config.toml
num_hidden_layers = 12
hidden_size = 256
num_attention_heads = 2
num_key_value_heads = 2
head_dim = 128
intermediate_size = 704
vocab_size = 1024
hidden_act = "swiglu"
norm = "rmsnorm"
norm_place = "pre"
norm_eps = 1e-05
positions = "rope"
rope_theta = 10000.0
rope_fraction = 0.5
qk_norm = false
attn_scale = 0.0884
bias = "none"
tie_word_embeddings = false
parallel_block = false
init = "normal"
init_std_qkv = 0.0479
init_std_o = 0.0
init_std_up = 0.0479
init_std_down = 0.0
optimizer = "muon_variant"
learning_rate = 0.0225
lr_mult_down = 1.5
beta1 = 0.9
lr_head = 0.00789
max_grad_norm = 1.0
warmup_steps = 200
schedule = "wsd"
decay_fraction = 1.0
decay_shape = "linear"
final_lr_fraction = 0.0
batch_tokens = 131072
max_seq_len = 256
doc_mask = true
train_tokens = 488700000
max_steps = 3729
dataset = "wikipedia_en"
MLP neurons of a small language model. Each row is named by its layer, matrix (gate and up: input weights; down: output weights) and neuron, and shows model dimensions 128-255. Each number is 500 + 50 x the weight over its row's rms, rounded and kept within 0 to 999. Numbers have three digits each. A neuron's up and down rows have the sign that makes its largest values positive.
After each neuron's rows is what it responds to, as a language model described it from the Wikipedia text at the highest values.

L8.gate272:465503500553449438539478474489459478564548520499502539478448463498525517546528538544491585490420434537509516566477473517511538512544425523484470487456528478468496532531519477578453464509542570459429395470470518549523477430507583637536527655399464502553478528408404530472491506488583509483559472541466463449532441404473542453629575386501513548406580475465454521423538572545552554513483
L8.up272:537533556539521620548500415531488531433594428512512535524502417533499550544514585502474461577406428458473528469628507502492417542546537420431455452535445510516502557504489505499471417527594503464557517427503516433536569488583431531527495467548539500504480474405521531446560528449395523464529525513462571462476461463536492487572525469498499524500402527558418530516429435530411510471524
L8.down272:445548430498518427445434629446400518504492416474568520489475478523510484534514428430553435484535533457502465586441516528585523468469504487421505504481603493434544550475510493457490462485406532533492476562406519517513493503522614465532398517526500517476428530546558477533493505503540523422521444422540490511435555516616447557445586474549428511509513502643494632461447505510528560532538
Responds to: Prenominal modifier endings. Final piece of a word modifying an upcoming noun, e.g. adjective endings (separ-ate, numer-ous, surviv-ing), possessives (his, 's), numerals (two, four).

L9.gate291:485470535509528487477532610487448500417474531554466486569593507432553544490451521470550507571482454472540497467490485494480556454550522565512502510535526509451423527487507462468456531448500539458478508538456537487490512455528618503525536475569438421542423478484333564449493398482506662518429475488629534460489490391461524398534480566535464501463423398480483579540512446467481537624406
L9.up291:393492489581445527461440443437468414507538494443559515541461494518399528545529451467458589560508446478473377546474392475627453491505563511464461440455533491506541501497498532615519469497476501560533462478553516475413469460492500520547510462433473532482436539517417524501530536478462566482484471495589444542481559579523519496538559561457454430581541495484486598530464456541474491466505
L9.down291:550458513457530458410449572569490480505528519537468545430468422460520465561493504441428468564478486566478550453508472491513460534528498523543490520434557548564474595516584471512401572534536481430489401497610444457559512455496586497616464483544515475393514505486445509469423471510524422452576540542621497519586460408579546497542471452523465502499596463519509538454417483407531560509475
Responds to: Word endings in unit names. Final word pieces inside multi-word designations, mostly military units after ordinals, such as 46th RTR, 23rd Marine Regiment, Cavalry Division; also Petty Officer Class and Thayer Hospital.

L9.gate326:506514495515458512414500549437484531396503457517571537545503551506446516582400457479566481510459435564581490587525512512369469570534469526551551541412556519524483518473599476508498520438478423555514474361473556561515450511481644486575511520508495472468440530479479511572515484476539508589515433477526521552514518496533485524468493424580417478626565615455496483589479576538572506448509
L9.up326:613614586578509462565494531435470512565575454587572449547426499447481573529573512510527595495473510473394508483466553512558550500598550471557467558447468533559503570556528444456424411519506470455473471533438474465490499471596565457594540519440455548453511525448475524529530492482549569514579572534484444518506408498563497505501508540451493490454510556521406543507519499463452550495498
L9.down326:465499572419502501508489499577506469581572555447535552544602404536533630528457504344491480476604458552454485542571541565465507546490432600485490518547544517472604535439483460577407446542507543454436513536517518559471458464484462506543561570602506407466444496477453468466508512539491542510480544493472487497529579477533489522541493585466530568546509482596535599492564432547569509494519
Responds to: Word-final pieces. Final word pieces that finish a word split into several tokens, before the next word, such as pl-ace, St-ates, wor-ld, and closing digits of numbers like 59,30-8.

L2.gate536:482526510499420518452486526459454484532535477526441510448590422493508532519495476448475564547487511515494439521523405493502519382494588588502394431568527602453414458608528501485541620643501535504567455550547549536528515542591562429528485429550519558540479557341512577445635606502507527445408535470508565381562442498546499509488495525528549463539445479405496461524373542488460425554503
L2.up536:433518584397507497455523499563440487472561510551462544529564461480417481546525521508416532551521521459596413438368431439496520471492459486540500490426465544481529573553460511500565499488599488450516384550542523563517528559546520557587524488505472502437522633527471532420459561549443515414460490544532495400411507544484555473535469417498467554523551539545531511518528452457445498567589
L2.down536:518507451535448416438428457462513488499485515448553521559534474521490457555482363532507448557491570554492570590488462501454474554619512483485461486629501495514522515516493497473468498524529440506522463533535561541549477461547504521494493534438512439496491495551592432510564418519428489452527480461427349444604498514502523497486494495531428445498594563568425671528506510498502533537417
Responds to: Mid-code and mid-name pieces. Digits and word fragments inside alphanumeric codes and multi-part proper names, such as CF6-80, SDP40F, ZAZ-A10L50, Sierra Leone, Alloa Athletic.

L8.gate452:544542589390469494566510467571560490478486515582460432443478539464552470567439454643474425479531467549474480564402482465418543481583430522464485507458461556553455587503502526516492478437497536557542500460501456459502545519506551463489462542463482483539449461443515533483507434512556546487447431562441580347529483543479548436510587471519390493543484539475465462560534492484524522546452
L8.up452:536487511454563432454494508452553531431585428424562472550526595437491559498511492468507486471547451509464478542559575515484534536531420508504546481425501646515488501452455482500451489519528537490497477468458479442578483535436565452507470608559600497545475466523528535505465406496620468515532495529525539496529472432493521523475447487459521415555500559446517435591558528486543531573492
L8.down452:475510391458480467446554535516567505425522484445525454530525510505554452490487449553429509512517483608495479563493616572457445531518503486564512408487414540549496480582633458587407509461516496504415572486471478513519388520503549505513491580461427537520569519437542511586462415545565570468526460532489558560523470514427484546517393539387545464528446477442513597460587368391448514510496
Responds to: Predicate word ends before preposition. Final piece of a past participle or predicate adjective after was/been, just before a preposition, e.g. used (to), based (on), present (in).

L2.gate474:485520590389436572486454456499556572440449504418523477469541469474560617453539427511591471426539493473566540514577543518546609545467414450501501499424566543400496518536583536477512563382517482550446420387537459483520579506513491539558513525535465513480530453491451506507520505511516544515522487583550562524478490472422396500519496537449564511516520532632475463508594480536505612546507
L2.up474:503589507504527594548530523534403617601551492515537466471452521507540469525540490469478362537557499453483519444509549519438602494486444526436459400574494536498582553544534494560482465556438534520498517437473466571455498484543476523579500480491509423614484396484575520566438489557451530517496466546465446597604527605468432565455503482491504519515493477616459584514490508518532520489440
L2.down474:471551539485440506545503440515506566446505573552484535474466475540545457483423420438476420423602559522497498373482480491412583442513420503467430435554435553436491512451531564520462528504438505500522537528433424478531446512527565445507499528501530492473513416455572437522571481570524453446529430555567554555534464486484479462438479450507491531463479560498536537536480498552447564577452
Responds to: Split-word passive participle endings. Final pieces of words split across tokens, mostly past-participle endings after "was/were" in passives, such as h-eld, m-ade, conven-ed, plus other word endings.

L9.gate12:500539495556517506544480511502482520534504399492450532492443466504510480489553466527468426541572430554445504525428583493586374549511556477460638521397565489515533572457541516672448473510483478509519524520474592479485586486565477538525489500508537468545397511527497479497467551415489544474515397441465490501510567555497520449473523480450513442423540520498446530512551651550556536390571
L9.up12:489488457440521474500559521525476424442512508506562512426521515490498557466428549506459453477489477524474445507582439491531472529571510461514567508488466444504525469480537525530483534355495494533402478549482516374481573467484521515452647561494582484434511457401499563451563578469500564540586400491542534545531517455480603507582528523527497531373495486550525516625544534547464530532492
L9.down12:558568477521440483490542601518478608529541503482484538518450478519534490565572408452590503499515533501558461520521573522511498411477465484401557496509482446485536513531547516531526399513497540564477513527498507511574605522480498462510469494583491465519628455559607423473557517519418490492422485486450459476518523505567368491537523465463437461533568382464449561494441475555505481494468
Responds to: Mid-word continuation pieces. Non-initial fragments of a word broken into several tokens, often kin, title or number words, such as Presid-ent, daugh-ter, young-er.

L2.gate139:522464500555548458384478472456479415538455525486504478510467496562498500534549482509383515464580501511525514444485461479482442451563450482448538564504553432533502470554511460549455521403423426542553549481485418516516418494507494542387502485571519554528489487517502568434534466563471480433503463460450558582461446510549442427600606453538619497609517452567435531481455516539528434611513
L2.up139:531565482462501468530395547549478525600426433468403523434505443525465430497567480544468492438489455432472604571588526547491422518505581542490484457556519512508475507539544486493470444484535519468540563557538383502449586552503528506462484623458552526480517541540496474508461520488516434540522525511523408457473405522512528534480508560543510464534544544453559502526484485585447487563425
L2.down139:433459535537490556458511561539493487413594430554540498468494502464498455508565354478527517545471516485529457550479495482518668524587392507477549550550509524550513533489501545540534536585574491442435477518462611446431501454457500476618511464468534523556538514537491581501549535533470443544487565512559503477538576494523523515436429609475452459513390469480548470543521528505504561480503
Responds to: Word-completing suffix pieces. Final or middle word pieces that finish a word split into several tokens, such as opin-ion, Presid-ent, experim-ents, dep-art-ments, often before a space.